config.toml
hidden_act = "squared_relu"
positions = "rope"
rope_theta = 10000.0
rope_fraction = 0.5
tie_word_embeddings = false
init_std_qkv = 0.016
init_std_o = 0.00291
init_std_down = 0.00291
schedule = "wsd"
decay_shape = "linear"
batch_tokens = [32768, 65536, 131072, 262144]
dataset = "wikipedia_en"
MLP neurons of a small language model. Each row is named by its layer, matrix (down: output weights) and neuron, and shows model dimensions 341-511. Each number is 128 + 24 x the weight over its row's rms, rounded and kept within 0 to 255. Numbers have three digits each.
A block is one neuron, or neurons of one layer that tend to fire together. After each block is what it responds to, as a language model described it from the Wikipedia text at the highest values.

L10.down380:129122146195105092163113108112138103129139122118125127096110111105078097180125141098107135131145189170075145094109069090127143094129128100120155094102134160141158153100120112112100085113125135121144152111153119119145144114149106099135094141118166168147150153112146129112164155063171127117140163131129132128090108115178132150093115116110116124070144117128119134120121150140154115102135123137118158100126115165093113130124116109134107111141118082117193112102151103160135186136120131144098127124130106144053117129161
L10.down865:103123095114150102133086137120121112166133137125128141122108148126124127168130150128088117199119115170121119099106171102124123112172138130098109117110106081142138109092137110213182143145122135107139071130141087103111114108144154096147087155148163129128118130166188117119126085127133146104177145136111166151112115127115103126152121137116127118132136157149136123121159107164132138144143131130115158123175139088103092191098141132108122126103119135149143139117149137119148157157094119100129120177099115092103082122148
Tokens partway through names, acronyms and table rows, such as of/and in institution names, acronym endings (ICP, CCP), initial periods, numeric-table pipes.

L6.down304:141157162130121107084141097079120100144109106165162129145125172102127084151128097170114119117139176159145136099093119129160146106136119156121126159132080149122143121129125129150107130172114134157096116168118108162144093130146110109151137142166143146127162124114145134126118132130153084133148133116140147135114119104166099125137138109159109133149137154151141140139116153142124137154109126163104118137120152148142115148144071130181141102113122111109088152091111113153125127123146135148105136144127133119115108120149
L6.down661:151113112135154123134112143098180091106135137148089145128147118170136135125115141179117153133127164139079134179132118088150104129118151174130097122136128149107180151150164103104151119124140164111110151159143112095092137081118122150150119104136099146148149122118140186113098135109087101159097145108158073142116093104120148115073156083132111088129163166115110119137139142104135155113167109128152119111165109182147125178117141123164163110110130112148163111172109131102125101123101115117141116125086139123105130129161
L6.down669:169149128127113111120139100106124108098156127138088147140125091125111123120115109133143128125145144169154155132108151108113122148163115126128096131126177137143172117142073124127108139175117098088114146154131095094106138146126078091109125116121138090117112112111090094115136160077138087124107101108094114077120166170107167116112139124156116107132106121114138114157120126126097114119178158173138176140103132139128113141135092113158130133162087117131142168112142154098148128129126125143140140149109114151105176101160
L6.down1027:124136096118134149149115132169155129100138178064159089141114153140122107114131093139105133111142149166169126122137105101107133149128104144148170136140145141111107154129131161121134133103142168184104156122107123148116166171115152102155149135168103134110129093104088124151123158126151147090176161156116141152119098132150107095123114103150170105096163126159143114158127114110100109115124144149108135102136149110125132154117165150134153141100136094127101137120125091164123185072148132089110117138103148125149134146123
L6.down1353:152136113151142158105141130139107124148152158178119113089111121117141084135132119099121098146115133146125145114135126140126131151117117133119116134104149140146152123105132135101107152138144096118127121115119083154175098180136095096166143172100145093168146142132083106097106160139091101141155106155126127106108130139136130143123135132148112158098147140112099140129115085105116142131116108215134104152130107195117115173112119115122125116117089076190115113121126108122071150112113122181066133118147134146112137109129
L6.down1459:132145150139171155135143114088096130115150137178142143119121095169100114121081174130109140111124150094145082141131080146140102123121096151197104105124093114094093125114130108135150173150146105165106099115118151138157141110132116136164129147076138138100163144154121166089165105108137113117152090133113109131144072120126169124149097149135113126077090097152113129121148123120130127118108131122145144108130129083147147121157102126087112106090072110130156136133107129099088123089127109114134109163140140140114102156122
L6.down1754:103113131113188151086147103105150122124133188086136147092144157114114129126137123091137117151133104121122187151115117171146119127138149129132160142140133145132156170175166125105114137130152108124137156183121139137095087126113104130113071135117136114162129132167132174119157091140111162138118145148122132132139115110140142132143157131112168150134093137142144121125170088101104135169092113150078127126116090132134090156166139121168149099117149136130128172122136155109188126155099110142127124151179151154119114087141
L6.down1887:129162124150157136129117106072130149151124127120095149157085131108147079130065153163168096164122114139105126173127123121131109120141182127144120133123113117105142120122108087160155120132117156113114081138122134113148152136111125085108139100125160107097152146120098109110164138115136084120111092134126148159106127109091119111125133142099129134150141139102118127150108152123126126135117137121140155158138148124127163075078156102135118101119119157136135167125136116146208137131119144116148125092164122125104141096156
Short subword pieces inside a word split into several tokens, often rare names or foreign terms, such as z-ig-zags, s-and-stone, Raz-or-backs, misq-al.

L5.down180:091136161104125135087124108128128110114126128143129133168110092140157156115129121095167120167147108177137136153155119100130132103119108120122118151108135128123166147155130148147144131116128088132122159126161153138144160139118141133137103150121141092128094117064121133145137168140126096126104136115087091134126132095135142154086129130141103135109133099094103120112124167086138116145093145116114166105091111096108113114130139106103142160150129135131174098098121142091142092150147148176117113113118154145140163098160
L5.down1045:139117148117146126119172126083117116141125147130139071152114154132138131115140131144143117118132138109101142151126089143153132124151114117123116117156103169135134095091177103118117152140156099089133118155140087085133162131105108135102095133139172141153129120132099135097121157146152105075117142141101139131052119138122138120126103130117100136139161096120113116140113103102130105166159136145162150154129119125114140135132129082138098166133141127145150151154109123142144137138120123107112076157132128132147112117148
L5.down1158:112127098142156127090145151139110141085124155129104148160146134121124119105072103112099163116091136092135112168142103133129095099068112168119118146106158162086108163154167151149148114110152109115107133163123109144124136094125176169108104123098129127175115116092147104121145138123091100154119083166148110120118187143148150105127128159123140122150070129131142146156153137126128130140140136159124146158089135081153124161105134105099128105099161130151114132150117096131143139152070098137147152113125133135093132154107
L5.down1301:130131132071143116151164150132092135094099178124097133115108137118140120164121100118132177114133129120160070129190125135131124144121189169155150077107127108112089116113167132132110129122181184106144123069190135106111140093139111140161141137131156138125136128134118124133068156130148153107135159155122150115102125127137120135109128116131121104115162107128177114104135122119149157101118107125132131137100116131145134113151140088052153157151086114141159096149161095120127121100152129174153154097133166094093123147107
The word is right after an article's subject name or its closing birth-date parenthesis, as in "Lake Coogee is a suburb"; also score hyphens like "Cambridge United 1-1".

L5.down599:098143155137117133080132123136142116157129157118099143134131141081096146149132147167100145117137120097116125118146116153126136098089106147127103097086109133175122104125059155129141155132130124107152131137111154121143149077142134107150112136112140164130111146084118153108118125133145071133128139132109119065131152112142144092124106163126150080155086135110148169138125120101131160116099105142129138134109098102154136123149098126149113145064096124104137102115067112068143127099130087144142223135127122161183157157164
L5.down847:160135103103108104127119113124140116103155131053136104096083126132125122128150085133144121158124120093110111097106145120164156171114146140177163147160136164082125109136126116110128115138145123154156122073138114112134138119111137145115138140071124090147138119182153106076155118078146121166128159135153152130118092126123122108137105169112093097115094114177121147123126123164118138156138069100135127095080110132173114106139127121124160112111153107071117142149115124137125136140147105140125134135133135097104135129170
L5.down1847:143155113143107118095145140130122124135153131130129119127129135112134116147104083132162145108085110186133134135108129133090146138090099124124125164129168114096139097144108124078151126146126148088112148152114094105144152164106143118118121157138096115110054125121127116126116167131127123132099120119119070172134164095119110137115186120193121091097164122138090106175152150122072100117164153075139145136101076126127122090116102159141129117135095119118104123122132120120151107144093126095178136107118114127150149124164
L5.down1963:107150123113126156144113123085095109092135134123159124129138143138138156142169112160137140142122084126120144086149100094165173093118115111135149152124101136127128154152114085143143146137095171094201141105139144097122137122108150078169092133081110126122084159109116168138108120129128123124114127123077142126128103175171138149112117172112127180151119135164155118135144112131113145120108118125114117139122161127100111148142107169089131158091106166140126126178179108155099085162099100140117137146137130131063118137119
Second fragment of a word split after its first letter, mostly capitalized names (Pvt, Stojković, Pinhoe), plus second words of place names like Mexico City.

L10.down1422:096160119094126125122123160120103100095125111123130155116126118128118120131113130113101153088127122105136099132158121116147161127125157115135111138126130139075103087154118077114104150130084143101092118176118120151070154088141139126163143088156134141118142122138112115154140101138123099123109115128080150164143135110149161114126103133172126074061108149133092142119157152139127102154125126110106135105121107091149110094124130178163145136115151117171105110136105118176112091127156173110114138140142108130139152123150
L10.down1970:096098115131087126111108127115142133116127152162111151141109167130132129135153129102145151128141075147145132130127149116132174097139084110116157091089055146187128140140120116137188106143106109090131120160111107127108109082167135124136148113152147153108077140081152138091115107127154098128133159139104120183166111121082129149125105137131074118107088158093132142083116112130134147104100147112161127123125150136100113145106142180167141137114157120145117151130100079078120109085107154111115140140156167162144145131155
Capital F as the first piece of a split name or quoted title, such as "Fade Into You", "Fascination Street", Favela-Bairro; weaker on == headings and other capitals.

L6.down57:144147113142100080112168114102168125118148115151117161102169128116086115148121111093134106134148106183161124095148152147107128164164110163097131154130110098122137097111103120145139100070162136142166106114137141096134139131130152124098093140071134150136152103105158074081117101122123100153119092135159143126163174141156148120111152091083163146138153126094155148139179132137102148109140160146120120150118097097138136150119124133163119150086074101181120101182112138136160101154126151145115130133126125135104148134164
L6.down680:182153167143112115147089126116133114105120179150114120169121122140142177116180114154130147124146080183110103162097172177153150099117133133150135083138170118142166107105113109133176123128127116115121096138152151075097123126115122140161141158114127136126132124133136087102132076090110184096100132125117131117123112157148139062132155108136150129158145141126121145147148120136094157122165098117127124158132109138142147121125155129101130113129149093137146136138098142121114100152107135128129150164110145148127139115113
L6.down947:145106149162118089092152121137107117119132146120094162104109155139109088111147114102140106108123164121119097141096104153088168090162151151141157158082131168106151147155112103150114106127170120108158120172138142120121149123105126129124147127116077145146164156116115152078187152179119133155163093098094163107157095147132125103073096158123136130123147126175129125137157168148130091139112134138118104122101108147103132133083129102143112154126135101135147135055147150074141084098102120134184116185115126132121132106118
L6.down1127:077126148163106154157146153080135128085178136141096125128142137118126120139134126092112113147154121091151110128140139139117146117186130153141134134177143123079169112130164132112079093072147122121154140125146128094130108143112120096153160144167135088127118146107114138130133134117129093136111109117142160140142167148123163115107150164141126117154169118114136173134117174095137154142131151120123114144126091164120113120117161155074117153122121106161120145111163132114135149143109155096149138152126102129126122126133
L6.down1196:193095122093101130133155159135127148149128135134140114150085127112118141137116149118189075141091074123118147131085107166137110133093110114121077100133125097156151100122094152130105161127144124092139144104150133113091149088164091126141113152114129103155139092128146117154120080130132142121103116123112163102088121092159121145137124121138085135097119110165161137143142134114146160142094128102143152128116112190159114116163111150107103122120110112117143135123130124115115121137147111131142106110108138091128154137124
L6.down1615:094082159122137111129115095048111115132119133164127162129145107130136103136098093127125170159139130149156125122151130093139139103089106167086113090114117165126119144138192143093139116117099139076125116134158149120112135103122133106145146138144155114138093137146122071162108163121137127149167124147119125117142141132092137125129133128158130145166139069143091109132101106153126112138127140153126134128136142132122113213134124131087134162153151143133116102147073119132103124148127134105140140106164130146144107145155
L6.down1685:111114111130109113106164140141162096128098106145142100129114093113100099079116113160110119103118129121149068143120077145122134105153100127149102076139137089124130128103136126137179104130134127143141153111152152120149099120114136156166123160144124134151132145154179093180156112117110145124073176140084122131131138103104099147093164116132087110094109133148156181148140120122103099128144131099170155093140120146095167159159081130117144124119092123103162121187170148132097106088164154119153135131094144130141128105093
L6.down1799:112111118100079141136125131134121161091116145117128096112144129155174174139151131090125167149109094119118154146161167149152100114092151116129140116136088152129108172135117124161134115156086136128126139167173092117146147174076148102116120130131170095156128112109135154137118158089140144120122120100110088176153131127125106128162152129121099153185160081149136161131141086122137133160128103144095145110130135162116146155132126128090147115139127152110110112138123122155130153133098162163138102091120157147108092118114
Final pieces of acronyms and short proper names split into tokens, such as organisation, team or event names like PWAP, GEMA, ABA, Ascot Gold Cup.

L6.down228:127109112095138106175129159107205109096154123073098124109109115113107162121116129145117129067090125144127136128146110171154158131106130132136147125136148139092152084124099148172139166137162133087128147127113109137165133133111147094148101121091113187161071140115114109134148147129114089103115130136157096129111136165130097119130089087126117130103098098081132138117090128077103181129152132121154140104128144125138140145104076093151098112110094122170121175142114166165120147130119185134153107163134129108148113154152
L6.down296:124135122099150133154116130154124126157148097154080120124142127149131147159112141102133177067092149120136141143139132169193139128094141120162191148107094120112134128118131155121096164148131128104127103108120071092116131154134119123138165081118115136119162134125135107086144119171109129110103120163122105125086169132111148126140132138124108144152156112123082138115115104135136094120154142150080136115103134119063157112107104132119136163124131140134132130123122116165138135104103102108105118140141148136151140120090
L6.down756:154079147135091129114129137083081111090130129126129131150146098136123116158117156148107155124130132180146180119124120110134118123139087160115200172059122122136140119126147150146095104108127168100162144151083115081103131138119121112114127153158103104113174117107167104126100120161113112118108144100162159064090125134092146117140142116151102144158095165155113150104158160147135124130153123085156113093148154104141151157146104168124117166152114136142158199100123169167142112172134102117123119171166136133157131142140
L6.down870:155152088128179114124104140143107154118124133139144143106130141134129127174129105150129147110122065097123119147170120153119160175130131098116119121197100122112137131105139102077081151106134123106159141149132121135095129112144148161111124121130133108136132141139144129084202140101148134100146126083145136113160174123120091089115140127113118090120098104128117154131114116138102122145159122119101158106146123183103160153121129147158102167120129136144096135131118138078131109124155088087077089145138135117125107114112
L6.down1146:108199111121117102081110153143120143100113141214161133119123145135125163110071143074110144117110113113130139121136097121124124143093140118144087134134094131104099100100140115125089129127134158128127120115150170131117131084128159185145079153147092135149108121115128103144154133126139121172105159126117141107170121134099151142082155121105103099171088089124129118162105154117147124170100133113135134105141166118080167163142105151088075106105120109130131134155109095129093163142121172162127143120132089147153154121131
L6.down1504:112156150123103099143130116141143150156098165164132161105138165140089086144121116141103117150076127144156108102107140147154111120134116108110130119114127155166140119163136142124112130143068159088133156110160153120125130127133140140139158097150112086124137151083122143124110100126145128169105138129112088123139144167105115161114151134146131103124112106139152076155114111135117130162146140081151134160158099117163093102124104142083092130103106114123124164144138126124149190091111130115129141152157113144133171127094
L6.down1737:155134091158106166126120143145129132124148122136162154059131081126126139168143107126117076099134101107118103093138149129115160133113105131118107124060094086136172132110120130151115103121136157117104127114110118121116129139122068115131129153169097122108144144156098151136153113138111164121120132154143137144140134157126123108104155126134120110131085100101180143129130147105148139117127098140138123138150123121094148075154145105187115106178129152122123146104143147122079106124126146095090095127129116082147198068125
L6.down1871:150153117121116130088165127081123148098131167134113114140140127176083135133113119150111115110122107143110156157124113123131121146110120114158131165146125108114150147078130124173127127142098190118178130117085111131116111153136174179129095120127135148134096107137154155138152094099162160121105129131145138115159146102149100137130146101114115106147119112118126169135143149131140108121127113136154150115138125106123136133146133164092148144160170141110097140126161079094105136070113092141112103164159150128117132125108
Head nouns after a/the or a quantifier that open a partitive or of-phrase, such as a number (of), a part (of), several types (of), one issue.

L10.down1353:120165140076130112135173106113060124130121080108133111146128097123144153128129154099117114103115137184095117099143105102087149082153123123163140097138107113171128090120118154119085134138127081110094147160151139127154101125096156122107143114125106161099128100117114149130141104091118082134096114111090165110149133111127103108120114126107146117130130142117104108156125112078120136133115078101181161141153146121150138146093115166106160093109083080146104113131112105174128078129117176126097139103125123159125182126124
L10.down1952:137147050130155124130135142113139118119119134088157149124143095112131125147130098122117164111127128103125140142115122125115102108126152126156114151069109158096109121133104131147138082140137126089071106153121146132120156111133113138103145116178119099134115147095147123141139101139129132147123158085127112112134092147171140133135145162150113132123128149128147148135139124128135131123166118090144119121143138134135093099135108101110110172124122142138103133117158108152114081121148148131119115084095134088109141098120
Verbs and linking words right after a named subject in biographies or entries, which introduce a role or description, such as was, as, elected, became.

L6.down21:141120116130124148118162129132151135147180128103134095140092158184092130066106141140117127127135143105080096150130161122128110113160129134110154125166122112100152152125151139119145093144145125079104147118137145105171147092138133147161077122136169116171169128096114130076133105116111107142155132135125128151101062162090143152151106117134084121137151115111104132114134109175137120144172139116131116140138157081093114146124146102166118142154182084143110143106151149161112125133199158132107112143124161126116113100158
L6.down163:164135118087098150135147119120102135093128132091121154142152193145105096140160108126085146156159150120109156117144140131118125139110173127178102124115162110102130128143142154170098129145149134118115117123111131165153153128078131138118087129138121142154150141111105073099133140116118116125136136118114155110137130139123152105123107152114103129151096130157131130117139127112127087093145125167100142121095139125178132142135125153062118124123090144214113095113141112117121170124107153117143123077133150124143085061145
L6.down311:119131108152179147133141106157162145154130106117155123035111146151098121105140110146131118122107160110119148150153117132130101155120137146129163097091113131123107133092095141094100109167093111121131131143120110121178108143110157117150118102094110141155135116181084122131122110124126128147119100153158143155127140117142113102116164145149116128149066165146124072104123145138111122156124128194146130084163109122114139180128112154155117104085094120157136138122114135126149127117132156093118152143112154178162149135112
L6.down420:174130123142080136150144141145151141111140082074138123158130143109112117099117169152121158134104124112144168141135118116135164167100094121126143165205141166058122132112155133139103142117124142115122105160131137121113130101124098060134153155157108116116149114093156130105158092100141111138137141140116122085119155131133108062089151125102141126143103111124093121145085142139095096099111114135099138114139113152155103140112101148099130113183131130111097151132116130130176128124150111141076153116096107139093147096111
L6.down898:134139079146115127107127142125184098142136191105099138103101159130098116118135150072169206124088119096133157091101163125128141104070093092133124106137092106113114114109153119129096112136146128094159109131166154117141156105105138129118163112139118153142114133141123128126128139148137174134138147096083149114097121166139105130170117118139083108170092132137152119128140130131131113121123108117123192188127141130163118104129117115113111174124152095103113125129130077133120102126138146141140102114102142163080126142131
L6.down1034:103121137120135072109104148081159154144108092222108116149127160098091176167179130142136091094111151143111105085126148160131116148160173115128115113117121087114136146115085124154139085123097153118139125114134112137197150101126135071151087115123142117082140113123117092123103104102110125097095137138096161148096107125097150122123122093122121076175137131120128063090117096132142153147114108179157122099133121095111102098125126123111149134096129122141126102128130118080161169106086136136125126116156150110083143190135
L6.down1257:147094119091136123136178111126122101122171134104104156118152140123123106102124149126114145164132124164091158133148073097100125125142099117109121136171164148124125138102145122082146146099143124101099149150107115109149078127132123147113121105169123116078101126106105126118088106137131134102152128124138068118136110086130112152126124135152094120135156159145108118073107119102119094146093112115175112135141201107163085125113163141128126140111136128119086143121126120161147118117168126136117098125114169121082088101137
L6.down1678:115121077147135145115133147131101090124125151116158096101110117139136141116132163155137130172130079164106154121109108128140129106135141116091108122130114080107164176149133131120122113116105114102126108129135147149115124138105103106153104117130152126177107132113179138078179117134154170149160094143133177156142145124152141156121151102095128118133145123156169110126165156148113113126175104112139146126166182154129161134136132106085178119141115138172110109128101117143123139135140108155131099117108139148130125183143
The main verb or continuation word right after a long subject phrase, mostly is/was/also following a Wikipedia lead's name and birth-date parentheses, e.g. "(born 1978) is".

L5.down124:121162135117127135163129152099118113144093093110127112145146103126150108128110092148147135118155130198133149190107150147145108113150087145110182165130160081101122131063125126136134101124137158140122115174098109167114137123153091126147132096137128125106094154153162136108184120168180109140139125099123154145123119137126129116163136158143136122116107146072154151121117122140099154113143134149090177166112129132124132140118115117156160127111146131132181138182185116120120116123123112141149129125110115094134116155100
L5.down390:132156096169138142119081154156170128116135107110125147136115109162160092145102156120124162105102116162060125152094124150121144154103092120121160116111122135108091117134121120139145166133145145149136113142138146100111140135131135142125146109151150125124135112114159129127113137108161135130140130133150113123108127101116144101160105147136134094141124133095132145133119181118117099106123127116143119103112128138087128093135112163163122152170142131095126112110140140105098139113138141131141117116167103165113147099140
L5.down829:135091135143092107150138108121110094121162106143147159064127135142141135097102137170169124130144145129137100150152130116125124121141142130180087147119127122122115134159170119134126167147089151153140102114131080098120126110104116136143140127135126134095152157164126126139140112155135132131129168123083115151124124132123139155141130151059106163137075127118142132169147121115100138117159146111124137144142097118115152091150128133213100102144115121123139128132125105160161156098141073062159131169148117139118105166101
L5.down1576:127115111118114107059121154165150134111080171096153100140128126146120133101095171157134114107100131125151123149146102123152105149094126135117104128082115093105128114106159085124135056093148132091121129139139149127143139121105139153146097147129140134111114185122188152136163160169115125136149155144145153102158111126121100130129136130116082099127112095077164148119104153104083138173111169123129122104138166127113095100120122120128123139156115135073150158109134142148111107144086162140127120126139067157116172073110
Collective or quantity nouns after a or the, such as series, number, team, few, following (usually before of), plus small numbers in table cells.

L10.down42:140135096097124137159145121137128110135154158138124125104141144164132091077117111106130114123165150126150080159153116073135140124115112110131104122113135160173102130135145142130143118107167082162129086133082159145097095107131096123125132116167113135165167094125171165085151142114119130105183190140129107166159112167100127104126156109090132110151094096129141171143148113116122109149109161149120121112144118140101164130115098097113103116141126092142090156167135106095132140180118148123114143147176139130108078087142
L10.down1579:149144117145102124105067125123100109125181122160112107090110143184135108078144080156093149136133135160166098140133118143116139153155137130074140121110127059100123126136161148122115122148122141120103147153121122147095139123102120149132079151121118106150125128115102149122143203088136135116173152129145140142156152154078067144176139155130104110149118125140153092125111093158118165131125123132159124152122119137138144120106131115115087115140120100091146151119146150087106136155117110131151122105143140128108181072190
Verbs and adjectives of knowing or uncertainty that lead into a clause, like not clear, not known, wondering if, to see; weaker on name fragments.

L5.down62:116122170113116154151129104092136117112131149174120079166145120158130090122093115129140137121084075107153129145132099118111115146109084114101095111151121099080109155150169158132135100118141136109141088132144127106149125122156121061111157116137161127093153167127153139132194110092136145144119121170111141137171145104106106093117124147164112126125122120169142104138170119117107118147149103122072132115139131148111101180119116106065119148153103134143131145119128145146129117135061142139153114105147114136146072147119
L5.down461:118125136151171144120155137114124131116109157179113089128119106137144101165150151120149122124142155124105166136130111119132093153114137079115106152095112143111089144120133159130130161137125138182072100124106077147129104122127138097096139157105109133134140143102151175102126151161163137117112134117092134155098159144128114111097120138150140129119128131105152134118154120098127096148139138150157152102126119103124137183162124153160139138083114116141080113114084118145094143124115162106130122150155118135112085158113
L5.down573:158125165105133118080144088154121129142104134117165093139118073158121132137099177066169137110132091104159126113143139131148144126117130124113115169158131128126163134107123129099102144117144126147071111199064150138094142112148139186098144106076081148134142131153192168138129103134126095089079149153104111156129155154154173096095115127111143133134138128125136130101152149078085139133162113116117137113116135127128145151135089116178127132158133144153119115129122152137127135134114117156153105143132156131102145189171
L5.down1242:129151111153138163111137129109139112123157157163120092168163120165118141155111117155091142126134124132177144104131155124138121146095150113160100135165124120077108137169143199121153117159089117120104101110135112134118109120118108082115109126104119120123161136140133142132130129125115102108190148135118082171112136112156099133105156132137190124103140091124144122132116132118113108131144133113122112149115154099144139120100058154104117170123131162164113094108119129142102141136138137153133100096154118094111114111167
Inner and final capital-letter pieces of acronyms and organization abbreviations, often in parentheses after a full name, e.g. INA-H, PN-M, PT-I; weaker on name pieces and "team".